Part of a small language model's weights: rotary positions.
MLP neurons of a small language model. Each row is named by its layer, matrix (gate and up: input weights) and neuron, and shows model dimensions 16-143. Each number is 128 + 32 x the weight over its row's rms, rounded and kept within 0 to 255. A neuron's up and down rows have the sign that makes its largest values positive.
After each neuron's rows, "fires on" lists the tokens most often at its 100 highest values on Wikipedia text that the model never trained on.

L3.gate247 [170 139 191 124  75 182  90 137  82  42 126 111 166 125 159 160 146  95 109 146 142 113 125 134 125 170  84 156 171 111 155 140 104 114  85 109 191 138 159 189  63  93  50 172 122 123 162 180 138 103 142 132 131 153 174 149 119 161  90  99 137 115 149 182 151  81 100  71 121 119  84 116 120 149 136 118 160  63 153 129 122 145 119 129 159  70 164 128 138 140  70 175 130 128 104 112 145  99 135 137 159 170 163 120 187  95 182 112 136 108 137 143 139 160  61 100 112 182 152 118 132 143 126 145 185 131 133  78]
L3.up247 [ 96 117 207 110  65 131 122  71 129 132 139 128 123 115 173 138 150 103 136 106 115 150 133 144 105  99 151 156 112 142 108  95 114 121  80 124 168 141 143 191  53  98 134 122 152 152 168 125 200 138 165 111 158 185 142 115 115 121  59 193 159  94 140 152 153  95  55  77 100 178 143  92 115 107 164 153 187 126  89 170 177 174  75  98 190 121 183  89 133 169  88 128 142 152 115 147 175 122 131 155 157 146 164 152 150 118 129 152 104 134 133  92 114 177 185 172 125 146 133 124 143  74 124 129 126  76 116 135]
fires on: "an", "om", "l", "em", "g", "n"

L6.gate41 [116 114 192 197 122 133  86 130 114 104 160 118 105 120 169 129 140  73 117 150 135  97 187  98 113 115 132 113 126  91  90 135 105 139 113 102 120  98 137 114 114 160 120 100 112 179 153  68 136  90 163 124 121 125 132 146  82 121 119  97  58  93 129 146 119 109 123 152 127 157 156  89 178 100  85  85  59 101 142 134 107 108 154  95 157 110 118 180 123  98 145 106 121 100 154 105  97 134 139 135 145  81 124  88 134  97 141  78  65 145 135 196  55 107 153 117 165  86 132  69 144 156 132 165 180  67 147  56]
L6.up41 [115 134 187 176 118 154  98 207 150 177 147 115 153 116 107 188 149 131 101 121  99 132 128 120 161 145 103 129 121  54 113 115  80 157  97 151 135 121 135 135 146 156 121 147 115 156 123 126 142  58 113 147 117 144 148 141 116  82 166 136 110 194 137 109 139  93 115 170 131 127  81  99 123 126  94 172 108 154 153 112 124 124 142 122  81 122 104 208 206  96 114  80 103 144  67 130 144 102 148  93  98 158 181  92 105 131  92 137  96  84  55 172  59 124 170 149  82  48 107 134 134 141 119 190 152  92 134 144]
fires on: "ra", " =\n\n", "a", "y", "\n\n"

L6.gate188 [ 96 130 168 162 164  67  99 126 139 155 103 112 168 159 120 170 134 108  60 120 117  87 119 138  86  73 182 130 136 130 113 166 168  94 140 152  49 147 116 154 135 117 126 116 111 110 202 158  97 127 117  57 122 122  68  91 151 158  67 151 108 140 195 128 152 112 127 115 128 151 213 151  89 153  86 121 107 161 145 107 164 106 137 124 106 112 174 140 129 114 102 114 106 131 116 145  87 126  98  96  83 101 140 116 154 127 140 141 103 113 155 159 111 143 137 169  87 135 128  99 123 109  79 147 142 132 170  83]
L6.up188 [118  92 161 127 191 106 102 177 104 158 131 164 163 104 118  81 165  82 117  89 150 125  78  92 127 126 118 169 136  82 132 157 163 113 146 121 106  95 161 158 192 137 101 104 107 124 190 148  79  90 161  94  51 129 133  90 194 131 156 112 136 155 166 103 129 126  79 132 105 107 129 169  96 105 120  92 110  84 126  57 129  99 140 115 103 110 188 132 147  61  95 151 114  91 132  77 126 115 119  36  73 177  99 137 185 109 157 101 124 111  82 126  98 154 145 145 104  88 104 202  83 146 103 165 141 159 148 108]
fires on: "a", "in", "ra", "l", "oll"

L4.gate193 [172 131 167 100 139 152  82 138 127 149  85 178 146 150 119  71  95 152 100 121 121 138 109 133 139 128 136 125 117 151 151 107 177 118 127  76 130 131 140 159 144 119  83 125 159 107 140 163 147 146 128  77 130 124 142 173 142 135  97 118 165 108 171 171 106  68 133 108 149 102 177 169  96 141  93  61  94 119  60 110 125 187 182 142 126 193 168 115 131 116 139 143 128 114 153 132 130 144 144 124 104 140 156 170 108 142 140 117 143 164 124 159 137 118  62 163 187  16 183 142 184  86 181  88  97 116 118 111]
L4.up193 [170 129 146 126 202 131 103 176  84 165 104 218 124 157 127  99 142 169  71 131 155 156 122 103 142 140 159 144 125 149  86  97 163 147 105  83 135 191 152 144  91 111  96 122 151 135  78 145 131 145 125 131 118 180 132 176 111 149  70 121 152 106 129 163 134  95 120  90 144 138 186 142  99 169 120 125 114 151 113 124 131 209 139  94 101 143 143 157 100 106 119 149 167 142 116 199 104 106 124 148 105 151 136 166  64 116 159  96 132 165 103 167 123  99 141 189 184  75 167 128 161  91 151 107  95 117  89 104]
fires on: " and", " He", " to", " &", "ic"

L4.gate286 [105 149 155 104 144 155 138 123 129 118  90 118 176 197 110 170 177 124 174 116  98 143 128 120 177 143 107  96 142 157 107 112 127 102  86 121  92 186 137  94 116 107 180 125 132 108 132 143  97  89 166 129 142 145 141 191 141 102  96 202 217 182 154 152 160 144  71  70 132 123 130 109 143 129 103  86 152 168  98 102  70 154 147 122 115 122 162 116 140 123 142 115  92 111  59 104 100 110  94 124 114 185  90 153 131 169  93 157  83 140 144 127 115  85  41 161 121 106 147  58  93 132 153  21  97 143  99 140]
L4.up286 [106  97 122 138 176 167 133 139  84  60 126 149 129  79 158 185 114 148 123 154  94 151 182 118 139 104 112 166  75 123 144 165 127 189 108 150 158 157 120  85 112 170 102 149 132 148  82 143 105 137 143 150  74 136 140  86 108 188 115 104 131 140  54 143 138 106 113 107 130  92 168 128 162 158 107 152 133 159 201 127 153 119 104 114 125  70 118 122  90 157 119 163 158 127  80 194 112 162 101 222  73 129 130  83 120 142 149 104 119 153 155 137 103 167 129 172 109 109 127  99 172  65 133  94 162 123 165 128]
fires on: "–", " to", "-"

L2.gate317 [142 156 122 143  83 112  99 134 127 164 102 110 184 198 102  96 104  96 163 144  99  94  98 148 198 178  94 101 157 137  79 159 114 134 132 124 136 244 152 142  88 169 118 114 124 149 106 157 176 132 119 143 121 128  45 164 124 134 152 212 172 138 142 148 208 122 123  33 126 131 138 135 143 108  79 120 100 162  91  79  77 152 162 128 101 126 198 152  94 138 150 152 156 149 156 119 161 138 109 131 120 105 126 116  95 165 153 147  94 116 128 165 118 100 111 108 161 151  79 121 171 166  90 128  98  96 129 115]
L2.up317 [168 148 173  97 150 158  86 148 164 151 119 172 125  95 140 168  93 112 126  98 144 122 144 100  95 133 129 136 103  99 152  84 170 109 159 145  63 126 126 103 107 243 159 148 154 128 137 132 110 150  88 120  97 118 133 100 110 123 156 114  99 107 179 121 149 145 166 140  74 128 201 109 109 136  78 130 142 153 103 127  93 102 153  66 161  70 108 141 140 128 131 141 133 107  90 131 113  82  98 141 158 122  83 150 170 111  64  65 182 145 142 130 145 122 110  83 128 174  75  88 124 140 151 115 117  98 122 143]
fires on: "l", "as", "c", "by", "ll", "ent"

L3.gate3 [149 121 154  57 163 122 117 113 166 136  71 124 132 139 165 158 153 130 162 110 152 120 103 135  94 195 129 122 106  97 136 153 176 149  78  90 162 126 163 126 154 119  67 123 143 150 158  93 158 176 122  69 151  84 111 159 185 165 112  91 164  86 168  73 106 133 110 101 160 136 104 157 149 101 113 117 193  73 122 129 145 130 130 159 121  91 201 152 136 135 173  94 134  87 100 151 123 166 133  65 109 120 153 141 195 111 175 171  85 101 136 167 148 163 175 155 139 144  88 168 182 113  81 100 106 109 111 133]
L3.up3 [152 131 153 148 178 122 135 156 129 195 131 134 118 117 161 172 118 115 129 136  77  98 138  83 125 207 149 138 162  99 170 190 111 110  53 134 155 115 124 140 129 142 115  41  83 132 154  96 135  94  93 125 109 105 129 145 108 131 112 180 167  86 165 129  72 111 128 186 152 167 195 146 102 120 148 111 131  71 127 128 107  90  72 124 192 115 214 108 117 137 102  87 117 167 163 107 123 119 112  91 139 101 199 132 140 136  81 161 136 129 116 146 179  94 132 124  82  97 118 178 103 156 103 150 119 159 155  84]
fires on: "a", "ir", "et", "ect", "re", "l"

L2.gate34 [139 138 112 183 127 111  97 104 123  95 108 131 145  82 106  86 146 108 158 118  94  55 100 180  93 106 122 139 106 177  78 146 138 134 222 119 147 174 170 142 162 116  76  63 131 124 169 129 139 131 119 147  91 143 117 117 143 170 119 166 137 125 150  91 159 157  91  81 116  92 145  95 122 156 174 130 105  95 193 112 132 104 157 126 153  76 110 148  97  63 150  95 126 114  17 111  75 114 138 103 170 145  87 173 141 122 146 124 161 142 141 110 224 146 122 155 140 153 148 127  87 166 163 119 116 105 138 124]
L2.up34 [163 136 114 235 114 130 126  61  95 106 170 107 133  99 118 131 101  91 100 106 110  62 166 131 145 135  97 125 100 178 108 106 102 114 123 151 120 112  89 165 161 142 124 132  94 128 105 108 123 130 126 103 163 157 164 111  66 114  89  87 102 102 161 137 131 128 121  93 120 150 171 146  63 131 178 114  82 136 153 106 115 136  94  90 108 103 125  87  74 110 136 101 108 146 116 166 131  93 137 127 188 100 147 186  84 113 114 122 140 126 127 157 110 169 150 157 102 113 134  70  69 122 207 123  79 101 172 132]
fires on: "in", "ap", "up", "if", "ol", "ub"

L4.gate43 [138 106 127  80 116 182 146 206 132 114 112  87 167 164 138 122 160 128 169 128 104 122 136 124 144  69  76  88 134  78 172 132 173 135 151  98  92 144 121 187 126 168 148  90 133  87 119 172 123 130 118 158 162 120 131 138 150 162 116 170 112 190 153 149 109 166 116  38  84 138  85  97 145 152 145  69  84 182 101 110 127 151 132 116  73 133 163 159 162 123 174 112 152 123 111 110 122 160 125 119 134 178  79 143 152 126 103  95 168  64  93 127 152 143 133 177 119 131 188  75  53 160 182 147 126 168 103 124]
L4.up43 [155 117  79 129 221 129 128 182 157 187 100 132 152 130 149 141 144 139  99 135 117 101 217 122 160 103 114 155  90  97 130 185 116 123 159 162 116  73 122 149  97 114 117 107 115 166 201 114  99 109 111 134 148  76 120  91  95 170 149 121 138 177  91 141 117 134 124 133 169 126 156 167 112 105 156 111 112 138 111  41 169 140 121 119 159 140 123  99 125 109  94 145 122 134  93 145 159 100 158 103 167 140 139  88 100 144 179 133 163  94 121 164 110 196 140  89 148  53 122 116  80 136 162 175  81 130  56 138]
fires on: "-", "="

L2.gate198 [129 123 160 117 151 105  93 116 154  95 183 138 174 139  86 140 133 115 149  95 133 133 120  99 133  73  98 162 176 160  74  83  93 111 110 143 163 167 155 101 113  84 175  86 133  74 120  97 145 196 126 109 183 121 119 182 150 122 100 100 172 119 194  85 142 160  75 135 147 153 213 126  93 118 122 149  87 106 152 143 125  77 151 167 172 137  91 144 125  94 191 102 127 166 124  92 119 233 122 140 160 123 112 137 142  64 106 117 125 109  99 132 124 151 130 152 114  91 177 147 145  87 153 147 139 136 129 125]
L2.up198 [158  90 176  77 153 140 120 103 170 133 149 119 178 130  63 138 134 110 130 112 105  89 127 125 146 100 138 145 161 158  89 108 111  77  97 128 168 136 142 106 126 100 157 154 158 150 126 118 121 156 115 101  83  93 114 146 119 148  84  85 130 106 146 133 138 152 112 115  85 131 162 129  48 145  96 106  92 161 119 198 156  84 109 157 130 108  79 143 130  80 197  95 132 147 139 136  98 204 114 106 153 121 119 106 116 109 164 113 111  93 183 135 126 109 153 129 128 111 114 131 150 106 105  68 127  97 138 133]
fires on: " |\n\n", ":\n\n", "\n\n", ":\n", ")\n\n"

L3.gate396 [138  96 115 109 188 113 182 118 122 124 132 128 161 133 185 143 101  88  64 116 130 126 150 181  90 183 166 114 107 153 127  57  89 126  93 118 130 131 123 100  96  72 123 131 183 125 175 123 104 120 149 140 126 173 165  97 143 109  24 140 119 159 159 162 161  61 135 181 133 145 151 126 191 116  56  93  82 124 144 167  99 159 137 143 135 164 162 122  89 158 165  93 189 119 162  88 124  94 119  81  95 162 116 147  89 148 129 113  75 141 130 134 152  95 105 147 118 113 141 116 143 150  83  98  94 139 172 153]
L3.up396 [ 92 117 117 119 114 171 148 146  74 206  68 116 167 157 106 176 105 127 156 167 113 165  83 161  72  92 206 113 107 115 168 143 117 179  75 119 123 187 139  99  86 104 118 164 136  86 121 144 126 116 151 139  95 129 173 136  93 116 130  84  81 150 172 148 166 143 121 124 171 101 174 121 138  94 133 101 103 168 135 147 136 158 174 115  95 133 141 144 130 184 165 123 141 166  93 154 137 153  86 157 133 167  92 153 126  91 163 120  91 118 163  83 100 130 137 128 111 139 186 143 144  87  70  57  94 138 126 122]
fires on: " and", " in", " by", " to", " –", " at"

L4.gate155 [118  79 155 111  97 167 178 126 130 118 104  74  79 139 175 169 110  76 130  90 107  97 141 135 124  83 126 106 131 103 143  47 152 123 181 145 184 126 137 125  77  83  87 183 121 129 116 127 164  96 132 110  99 147 158 104 143  32 127 161 143 175 229 143 127 137 110 104 203  99 166  70 128 158 126 132 144 114 124 127 128 125 155 131 138 124 109 198  87 146 115 101 124 102  82 133  75  79 138 145 110 137 122 155 156 120 115  82 128 118 146  71  87 144 110 161 115  93  81 129 134 104 119 135  89 159 159  82]
L4.up155 [141  86 156 133 125 148  90 135 174 103 115 120 181 133 107 126 172 147 133 122 168 131 181 100 134 101 106 149 179 148 111 185 127 245 156 135 146 104 158 135 131 152 169 173 185  94 185 132 181 141 151 146 110 114 102 119 149 223 115 180 102  90 154  84 128 140 108 113 105 110 132 118  81 167 121 132 154 159 155 128 182 132  67 103 140 104 157 115 157 158  94 105 126 161 125 219  17 133 121 114 101 181 153 129 182 105  81 104 135 113 145 142 135 124 101 173 127 171 134 115 138 117 112 179 145 115 114 164]
fires on: "et", ".", "is", "l", "os", "om"